{
  "num_hidden_layers": 12,
  "hidden_size": 384,
  "num_attention_heads": 6,
  "num_key_value_heads": 6,
  "head_dim": 64,
  "intermediate_size": 1536,
  "vocab_size": 8192,
  "hidden_act": "gelu",
  "norm": "layernorm",
  "norm_place": "pre",
  "norm_eps": 1e-05,
  "positions": "learned",
  "qk_norm": false,
  "attn_scale": 0.125,
  "bias": "none",
  "tie_word_embeddings": true,
  "parallel_block": false,
  "init": "normal",
  "init_std_qkv": 0.0283,
  "init_std_o": 0.0,
  "init_std_up": 0.0283,
  "init_std_down": 0.0,
  "optimizer": "muon_variant",
  "learning_rate": 0.0101,
  "lr_mult_up": 0.981,
  "lr_mult_down": 1.5,
  "beta1": 0.95,
  "lr_head": 0.00557,
  "max_grad_norm": 1.0,
  "warmup_steps": 200,
  "schedule": "wsd",
  "decay_fraction": 0.612,
  "decay_shape": "linear",
  "final_lr_fraction": 0.0,
  "batch_tokens": 131072,
  "max_seq_len": 512,
  "doc_mask": true,
  "train_tokens": 439100000,
  "max_steps": 3351,
  "dataset": "wikipedia_en"
}
MLP neurons of a small language model. Each row is named by its layer, matrix (up: input weights) and neuron, and shows model dimensions 256-383. Each number is 128 + 24 x the weight over its row's rms, rounded and kept within 0 to 255. Numbers have three digits each.
A block is one neuron, or neurons of one layer that tend to fire together. After each block is what it responds to, as a language model described it from the Wikipedia text at the highest values.

L2.up74:086116132148099090149173101158135164110141130159112147060160164131079128124133118125110107188102099132136150125147115107112189160092129121105078114109129179091125174122125141098107139094152128114179134131129122117140113100135178172112157143139156127145148133121122119152113134171149150105095140142136087125130095147163179113134124109112179182159139139139133137155106090135114135147142
L2.up164:132137133152134113130130165146123135094120180158109106129123109133106143130143145104145165122144125095105113122090170080115190160142134129136105135111138093112123135145122090152110088166135115143146160128101100097114123115137119107102139149110119128150128137097082166066138089150150138131099098108144127166123128129142132149160111109123121137179109154171120087091182149105086126141098
L2.up225:129123129135140109130129111190120133114145118139101122149119114111108133116134097098046160150125085105137124108128124156138166102105150113133139144118124127128126141147080124189137135158129095155092110172166135109143108162120132082132151107099095119086099143144126103137132143141133111131137087091106115143125136127117143142131177095079093116156118150144111136126130112086118103111100
L2.up228:132118144155156118118144147158092143095106076139142080107134134111118149125131168142097146174105131110180141141159164136106121135167145140139113148128140114088141150119165118167132160152121126132170146101089128119118127153083106107095156159161126113123094129125165111085114116131128146103124120077141102084148155129139187077152157103145167141175130138138106101126110119139119092116174
L2.up345:116106172147137087144081115143115109099145130135145083112108116089168163116133137121084140118133136155128132120159155097150113163107133129138140169128140128100158155095146114137150140117145147173102106129115101114157160135129171154141212118141086116138117158104108182112121149108111111149147131194136102124123124129112145131073154102135104130154153093142141134105148144128112170118128
L2.up671:133108106134104130080114152122150121092117108137126114108134105078093141148147122143101159117148089136119159137139119155090150120111123140094111176110168176143175118096128123163095122130130128121143150111112106138151113135094124144109157129095130194145083096132096161169126144158149164147147136092133127114123146119121123151125091131140103136140148137132127133159114091086138108128101
L2.up810:119100139087150121149150139082133123149092095106110129141160131155144134134138103110162162088111121150157144116121122109152146118103144122146126131125108108121153144106108164126146137162119158128098135133134194129082128132144153141116076136101130146113178128157092094139096084080118090130105138128159128133162127106084125130109164139125161166178144174134117158096122103123089123125141
L2.up1516:138120101111120095138104152180125142102135132182126172146140093134091130128138144175120120176155093100101139127142117108141111100109139124107107130122159157112116152139107105119151097158155132124110137118112111079104139105119109104126120153091081186121140112134119163154137120134122116134112097148134117153128158161129170106109087129112164109174146137212088101118112152133126146129105
Description: Preposition after relational nouns/verbs

L3.up794:154146138124131130117106163146121114153113118090152168151128134130085113124112138138113166156092120098134108127149120159135093092105160132088094106102132119079070126126134109164094147128100131126102090100116124103154137128131120162179117164091114142121142121120135142127134141119175104145134074144135134108155147162115129113141057127082131101119150191140110104121117149113134109139139
Description: Article "a" and lowercase a-pieces

L7.up359:106172138102151166127128156117108145112140159079144196136124126127145097120121159141099149162076100171179148114147068091118118130115096128090184119106120102171096132163113120120148093142139127141140102111128158171129170147140172125146098143164123133153110144109099140151105123090138130104105109120109151122149125153122099115138132098153107135156103137131136117160142145125091104141136
L7.up494:146140125159150156145135085129108107127158120101085114133092116143151120170109117106145113122100133097155166151114120165130128137117137165124093123135135158133157110131093150166148179108134135126113114155142110052144155112151137142143152115141105155161102143105124092131126104123128102159095146145137160148124096129125103132149161103160099110140122142090147151137125098158144128115125
L7.up608:117149119158093110134147142155136139104139156083122132113131156129124129103125116131097117130121082152155130124156152112082074150137126150102172114137083133121149111130113140126157156149130121089126114170116106159141136137127115159190137073129139137125108090112152180149114181127116144107138107135120121102140140095150129146105113090093141120119100121111127124117110133123136094164119
L7.up660:107112124134119100117154144147123180169127152123100118130116129166166164129129106125153111115124099110135191157130127133153095168129122157093146072110103171173165132109141150138140120135128146112122123106106112092116144140136167141165154116134150175124117097148115102118106140108148111107094133122136087122160126117151121128156181133154115119169106153151101107124130144091102144103104
L7.up745:125113123134177093125110134144122131121147140082166091135131136114128157100127133124134091157115130097127201122174132122159123105135101125150110090127158155138150120118160114164139110133132105125123142119153104137168133079110147124140123119101148112126147111093182119099062168125118127148132171109131111131119109067112149136107206101160139106138122142117156150068101158137084137146122
L7.up884:142112141134155124157143144081138135171126139127138123139114122137162147140101135079169122133147134131139152166099126107182172123100099123125092097128100174128123130079120099089144191104141130117127129100165134128139102103162194091136079144129109166124180154131161109103113129077148151162109135072162135111122113124115151123156141099153113125137128143118153129078143158115115129099097
L7.up909:101131112086124149148134098135103127117138135147159138153141130124149152151113174125139122130137136171117161057121135144131102193123152146122131140125133121144122182104161128117108157151128116092161129092140087090147141154122118127103125111144103147160088094134105160109139121128092140136137128156117080115127138127180154161163161174122139111074118171128109160168102107158126119152117
L7.up1362:110125135144079130154151154166124143096162151148040113171172144135186115138146156115136176122143102110147185134138142115143111136122145132119139145125116128169113109109144104137137139151165106119118136123157120141097134160135112132109063133128098132141147125113086146128120121117138131158121186126123117092117083138138098146120149069102096141124131109111141154157150136136134154111142
Description: Next-verb slot after subject

L3.up1174:096106123153131166181109137071151134143126119125079145122142161111112117143135095168113135143108119132158094116097108164145122136096100125098104106144158133165114131108147107127146115141119127127112126128153141162128122121151170126152139146125119163127132145146152121149124095114104113160122112151095097155096104066150156067162127129146135163085113106138111120125103157161128127137115
Description: Agent and person markers

L2.up482:096136159115126145145145150136086124125136124141124124107106112123109166135074160086139141104071162130130126118134134106170108145133094161119074121166163126181143129151125118118144092187117127131156087136155167125123142155106144145141185139133112159111155140125115095126123149134106155141120132147134091124153132110098137151116156147135154161140170129143098095109077127102137132119110
L2.up543:097155153116173166120103124147087134171164139133090145115120137097123199167140111121130136151141148178126137116137138098154180153177112106135127165139141118160131121113068119164143131154108126108109131132130132148145105178132129126117127080117116091113087095147108158163099122103104147155094112123075133121132096112110156113140127144100153110131092091136119129104129174104133138138172
L2.up793:124134159124113148146092185117141088128167103138143096166166111121170130091108132079106127111088123171108132114136116173122133102166200124124156100147139165150113140125125091150144162146108141151143145122082098188123122129086071134143157136131105150137103099133158132130094174121130126165089151150095110109126166103123096110141093134088139156137139134104109127121132177095115119115096
L2.up852:153139159123132114129153132100108128143158129126150158148120057116119173140122159162152113122104114081144106159125142102136166139166114095136142124120110142126147140114183113133155099142143141107127122113148135132164104100162125138145120109137123113096112105139110153113131111128085122102132145096158139139129110127114109152125111102158130073144101123136106150111136161101131129084126
L2.up880:085120145153132141084113134114131133152130137127123127059100088120137131143114122140129121125107154124133169140168079122116079097137113141110123102144156113098141152104160107156123155137162096122132143125158118106157121144162132105183147107135131133122116122114153145162122144137077116122119150124142127155170108144157105099082104128166132122132154047104122151111125146091156129181144
L2.up951:183131155120192095130133138118110110139118180141109149113128088127154119103118151114132149136151129102142124137119154145115117102123083136150116108143118149153116139124154124101134117116111097116118143103168109121139128099151138120145146128175133108116095120146116124142122111113095141108094110162077081081145123129210115122116125157130130138127145132139168115119114154134131124111133
L2.up1217:140146150129179091113111108141111143126105137149129121156123097158165139155161158145175097100147112136121102124172114129137107133095086119110176140120133146142104127082141151167129122147121097148143095100146156180104132139126157143157128116143165124124142156121132098118086153114109089104108137100155088124164123100129112142116156087142105098156186126136132088125120130058148139133152
L2.up1469:101114141102153116130091119118127107150140124150081103166132140132126134115122108137118127140146094114148133126103098127126093080110129123132173128145175167138168105119103178159150141167096113107136142094118092104128122098090110140094093067108104156088107144087108127091096166119081133188095137110156148180119128094108118100106159137139127099179113121136079145144163108125112081129145
Description: Infinitive marker "to"

L7.up187:093136087108098156172105090172091149139135144125107134141114148089135119141131139124154159101098158104139158140139135096120137142128089141136173151150167158120118098112172085152118124187130097159112125135135085140132098126127126152106122115175107087115067125139170101167116176117149109167135124142123136112141136168170112109141126070113158133115133131175122103108144160128145140162147
L7.up193:098100125148148122122139148128139126175150129128115144109144146105104130098128135124117117126056123125157105130123151122159121110097096141129146128119171123122071102097101100120137174107097156095177089098119088144165132146148149095134109157138149099111123149145149137110139114114180134137116153178084114129131135112157179167160123120126175176150111157154120131102120132138100154124126
L7.up227:141122131102081167170147132135141082123133104085114144135084179092126107071117085099130145143132099106139136113137124083209084108100145171163133128135152162095106148130105102126145157131113089124101128117147145140092142119148114125143099138128162118105116131097128128131096148124135152107110138136099129140156113152164131131130102094137148120133132156151154101139164157117122136170121
L7.up577:112102141133109135124089123128126105133154159162130101131074173113129115135134126123134152142079131066187099149150097154127143112127099149117136130148180161128095143113107070145100137161118125116132114090101136119145134125091134134169109148128129098152089100146133093168153131131148097130121150125145156111120121151168167142099110176139112108152113116078201106103131201126132131085152
L7.up607:150082134118158144107146121153145118162156123105141128124071126129121148127137086143123168133057140123144161131140163120140138090119114116125137127129151115119133130140187095146081118196149151114124134115139141128129096119136163113102148159122121113138145127125114131113105114133149139120080100130145117098167120112181077142117087146140134119124087133108175124075151167142191120107124
L7.up801:118094117111078139116112145155159139156123107118169135128149109164106144144099129121135090133154138140090058143128118119124107132117099122100144118122135127090107126109121128122127117129148093113163137144122122091120126140098128106072162146094098166157166098110064123110107132109138138108142149144112120146104066089159137124127135152136116118136153158119135138164082067107102134137118
L7.up994:167122120116123114103097142118100130097104125120144124139109158108107128152113140140119199132138092137132098150142160092107095099155120146129110100151121144129120125118129109080185138099147125142105106112147115129150114129150115144154099133118085132104118087146137148133114099139099130138132189170133158094099093147150188170146140130104108136146125148092105115110117143114140131147158
L7.up1444:133160137173131107159094129113126182112111138104152171134082147078143123147126160153113142166108119095157161135124122168104132097136095150138111155084142160128077118159085120138102160109155158071098132130123144150130097166118116106128121143096131135112121155131165125138122150116091106142137094171115112133123146112162086132155147113146140101138152154126123137120121127163104108124156
Description: Article a / capital R

L3.up342:113149166147146093105112140153110119137084125131170062127145138107118149122161141100146120127119126115113119125161141131173126130160108122136111128123116128109123127127124123154136155145096113131104104122129094096106110107160140163112123118162178121090134111122134127096100148094102130118153134080192123161156100088153111120105180090186153142169114127167141157096153136106123140134145
Description: Pre-verb slot before infinitive

L7.up3:143162120113117164150136157100146106114166091139130114105084117086093102139122087121121183148118090141099162113148104079133168111129108137149118083122138080159141138138116111140097140146154089142157125098129076141126109146113138172141117121133105114105117107086091129127139108121163102145161110153084158132135137138138102129130128077135133120086141154084151120099105102145154127154160
L7.up20:097130124121123122134152141135127122112140113155077116094104080113078108115122134143142124151113094146162139115071138126122060136134140136124131111084135151131138146125117107134106140111160147107162156140104124134109156124161160103131192090169073142105096125164147130096123163100170103115114152180144136169159136146137155077129192114182140128121140112140148102117103106119122111130122
L7.up45:128144128102105137197103136099120103084141127188109116077124128091120132165116135157158154154148135111118125116150108106166174118137125157125070110107139096119141165128162058117098154108142113144164153149139121108128116156152109114088154122081180121137114128149109124096132177152126120114139125140154121161089099106134178137126119095150136116130116095146145110096135096119172111151133
L7.up251:134122133116113150133119147099144115124177045165100111128128084122138099090110119144148134131156104093134138150114074116132155132134153158131116057078130098144099154127118115179108149131155115126144126110153127109137124098101156158111105132148100151096138100082162100155132142098167133142168128142112139141156147139188147130156139086161136131139155150119134129120091127101157129152130
L7.up293:095112117123102139100114148150132145110129100115136105104122122152145118099152073202135125114142127138130136122163126118177100121109099128158135109109115111140135122163132112133122151141088112139137149102128151146138120150061150108151158091122178137112091110131122086137084196119125140130124166132126126161129155154131161121114142129158155119117150147127129111099124116125127150135091
L7.up784:097110119132134109119113073130115135125154103116123121130136093092164132111135153116187137106164112107126154111076128142089169158159108117139127091114143130082135141145130124121104088094121112143167102121099161133129153155144094160156126120161088123106109099157130096129118148102149116121122121139116134084123122161150122133152122123148122139108150108159163108126119143108137102123136
L7.up1276:116134179150132138090157111109135107171158101167118125111106156136166109088113140130131106144181089121144149118111129128114124124080103124155120129114134106161117121111132132147146164130135095165104134116114121127146127162116126139126138091137102096099121143092101156135164112089143123135133116179121141101107073154128128130139160137140136106065125141125163105124128119136129165149119
L7.up1403:170102128125150145166092140115139152113157080114104075130112134131124121154138153101142155123086128129129095117182105111115128160131137109156137157099153100122161103120127129132162130144122107110138108108076162101105167126115130163138149149141153167086166105106111133129104106121164119144111099156118139110145132154135134111126085126115156132151083165119137099136108088078173168103141
Description: Before a proper name

L3.up825:163153168125133132143097167156113127149129161124118159118143149122128136075125118158119196094093137147146125130144071144150131156099150153165129164183108130151141100143086134109152118127104140120127111140156129135098161155146140105163198169124128144114118153156114133131107148156133113109136089125061164142085146135098145109091107114100140116175141185112122081113133118111093088136115
Description: Predictable noun completions

L7.up6:078111130150087151146115137119115117116165139115083117156113116093098095133119155120128146088136124124173148116095159139138147110134155165141120112124122120108078158135148076153100133105144101116147145115115120140141164137125124089104109158146123098115119168113136131147129141088184156117147125142125143100151122119118146113076116102123164147150182144153107134122124182108136099129116
L7.up658:140123175146145146104131100131132107132159115156137127184152135141111105153115148160127160141091141127140152066122121115111160104067112157130128136124126129107119160108149106152154103079125187131121147143093100097110121099111116153133166162103162120120165135148100132146085082148123122154114092131082138115098112153092125138142105120113089161081108102137155126138116124164146153133155
L7.up819:125099118122131165104112101111140155128148119148137135134147134151183118151153152184097169166134109127158134130137120135108181106112116144128103122111133120096111088169158119096129129138113139116083180099127115148112127138099106136128146119103090081088137137119146167133141150117148098144142183117088107108140133158149115128134127105141135115138155125100155106141151096170139124123108
L7.up826:112073130129123154084129094077099164143150147173103120114159138146133104099133102124113094178183128123168110170124165166104101123154096153160162116100153135114102131139137108102107182140125128143166105105147114144115152130130165130163148117150137124101120100085132127112096136078151109130115155148125130143159118150107127133146098107136121154136139117136103121078106154137120155106123
L7.up997:090144139095123163157115145150092086145187172089163121130111136143150159172139107135126142115120157139083112145125155121135155107096134124135105139079149149140156137138137077182163182172111165144115090140172155104129086154151139116110126140124084149153135142128117117139149163164138143138078124148090136154135117118129119142118130149131116126100133128119150147166136125128116151132143
L7.up1155:134175123120113154112095122098111110133138091112099168133129173122174124109148086071130135096107142115147125164119114112156149122148091137141149091124094097108126108170101121151151117133123121132112139101114129134106122126108124147156130109095115176151122149083120101118116182140080101109113137159131131164136135155157147144143150106144132156159152110159130171168140147179101159136138
L7.up1195:139143148164122110176093131110124152144142159108119158124102115148162141156102092162101168139149135162131142149131143096134147138118091125156140152135093107139093094074111123155134097114127162197169110132126131156135130101143122121141156104145157121132137120101140127145121117104146133116126128117156140156098076161143142170121150134154124088148146116115137110150130118126156112094173
L7.up1486:135157128161122120113148125117091139139098118176095121173155091127133161156111105150117143084105143147145147108113155130120119113111096151175099114074128177165141166067131086123102148151149155173193165124128118140141115097158116128131133101171194146108131163121139133121137106156133156106099131142138150106176065157120111144097119117132113111155146099162105121121130137116172111148125
Description: Date/place slot predictor

L7.up166:108125148138143175095119126114126115132157093186076132140106112111177129106121131161182140105097111136148100131144145090142108139121108135114095149108139137165150128110139148122149086096118140129116170169150129150105074144139138112134115152114116134137112115120119126147142131112099125150086174155135151121141161114096140133137148175174105113125136127122143115139072153116150103145162
L7.up306:105133111125153124131111163101140153139108074147108119137121093111150090102103114141194141142100156137136110149159110134141109127121148124140109152136125142124141163129136112167166118106112122143102137137142166147112078115154139109161117127154104127137136142134089139160133169159156091149144175115178116141096150097121157132101085166125081152147113150102161117158129114103129128109185
L7.up641:118128102070154166105160155111192102148131157158134073106105113080143152131158140136172130110107089170131092166099112117121146125071101169146128108118121167153170160152138120147092109130146155122111147103121110126134134135146127120129162186138137140161120099164097136159090156146124127169133152167141152109103108088097099145125177131109125135092137166135100094129090147148115119127119
L7.up768:135138087152130107140132125172173123155127088136110122128117106116138148141112142152130116115121151181123157124105082151157112166073107161134118178146115114141104110114112111130103133123135117144139115143123139133117116146066131117117115124156110156095120117119082178073137147146107039161121093122121195114110083109091135107092147175097183140095167154120132135170144181145118122126117
L7.up916:149151154138116149081141142124116138127153120141106126107089127116116171153134120145155153095074142117160152127092100101176104103101137111153089139136097163144135105147139096174117117126149155092108147128151131128128107108153133093118156125143138096135140087144093117120108141117159080135128122115145151127126132108143122124152132153139132089147164136113156108118127105170082121160170
L7.up1264:137098158162110099135125140120112180146135114133162133099121163126147121112131134125097186091084142101135116140126132118158128098086118151146103148156127095124151111065145102141126130108105136083158089100113146105115165127111109131132127114115116172076131132163113080133135093114145095134188136141123080142129110141162130143075147137129098159145177103144150098160118133122112110144125
L7.up1365:146157088144125114135153134164155120110164152151094140075167151113198116141149100177155173152112148158134095106132106122166105136158103155128139164148109138166137141143104139130153144089152110100120129137128130097104130149125134103154129148126084119113150151152107145139107096131136104144129167091134126122122118151136111132134111148141166129171130161115166141144153111132107100095128
L7.up1374:127138118150122089117094143178146157128121139146131126099121117109142155130125120173085140125128084145113154153104128134169117136068065142158139104145135133126118145058118114162132115087156109134113159138106163143095148117110092115137179146115112137151170147136121116123156093105112070119111076113086126130139127116167117140123113092068104152151156168149083123110100079104122110094146
Description: Word-completing suffix pieces

L2.up163:128129185163166102126112105119144136147126122149117136132130140126119119092107116165143149134097160138158126107122105132119135169097114174098140136132094135141086132119144126139155138129156146164114114128124123123104165098134072102155149171132155125118157155108118128133108108133141138185122134119106141153148101112151112139128085087078120151153112147163129142111165065179104119100152
L2.up185:122164158152127108200120103165076136139133126138131102096183158102142127115108103128170157096088127125117151130141110145100089154122141156120132146125110147144103079134132145130146131140144126163081151128086138130113118109153136104106139146138147096120102131117152139141104108140058126152109166138172128147133148086125114143092091123123114148148119146115116077135083092145111152146138
L2.up602:100121138140108129146176091060125129115096110127122162140142160116098116074068108095092160109117156103124136128137111123112126131106136171162145146153126095119098136141070087107151111168160138171127147135149141073122122095121139107127112153108089100125167125145137138131088133103143100141129157124151080142138108097136124128117174105107114102113142159166125124137098079099134158102102
L2.up604:138122149107158113103136129135147143164134101157086128095118130145120150102113145136133142147127045107119152135123122133096133155115126112102121146133141126142129160106051161113144121121146122163130137103132103119090100143125126120130151156108139100080154104134114160122106126163126081168142119113163092138124105128117101121143092118130129180079108140141123111103086066152147103146151
L2.up667:148105117130142137120144115125118153121144097120158161097124110131154125142108173111131106100128127103148098176139118148141140138129099115127146119103124139128133114089086147148121089115125151149159160085157149146117113131145109112156123156132132171110136171131074090136126111161121141092150117121106142150148177121103115124128084129116141147141149131147135103126137133131107152141150
L2.up815:136165178154117123123137159160087140137144134104170128100164167114107130117109148194110148152145152169128084149100135101160107135116097124137091117162140202089139100148095117088140085143142140199157164096128141145134093146108109083133155115093148125125141105128134146120103088156105120151133133127088120115142146115130153114171101158086127091077146103113161171119123096108092149087139
L2.up1049:097129119177128106086148114105128128179130132126121136122163154103123146155125157101074136133156139134138083137140121162131119179130127156112133119125136117134126108134147116116182135127063161151123168119146125160068134143145083114141139142119137131102140115152103087120091153138096109124126153135160133152114132133104137114127178142091141168119128099155127117076186098138154102128171
L2.up1533:119165115116121161146119122111134116147160145134142149143122155156144120170080132153088093142124109130138128095136128115132165158151198129128150171144102101127116156130086137150099133132119072147089115121173122124092127108113147143140180138158133097124129141121141124102162104130175173118158091124147128132168094140078155116094095095122148131101139123104182081099117118122115136144133
Description: Noun-completing word pieces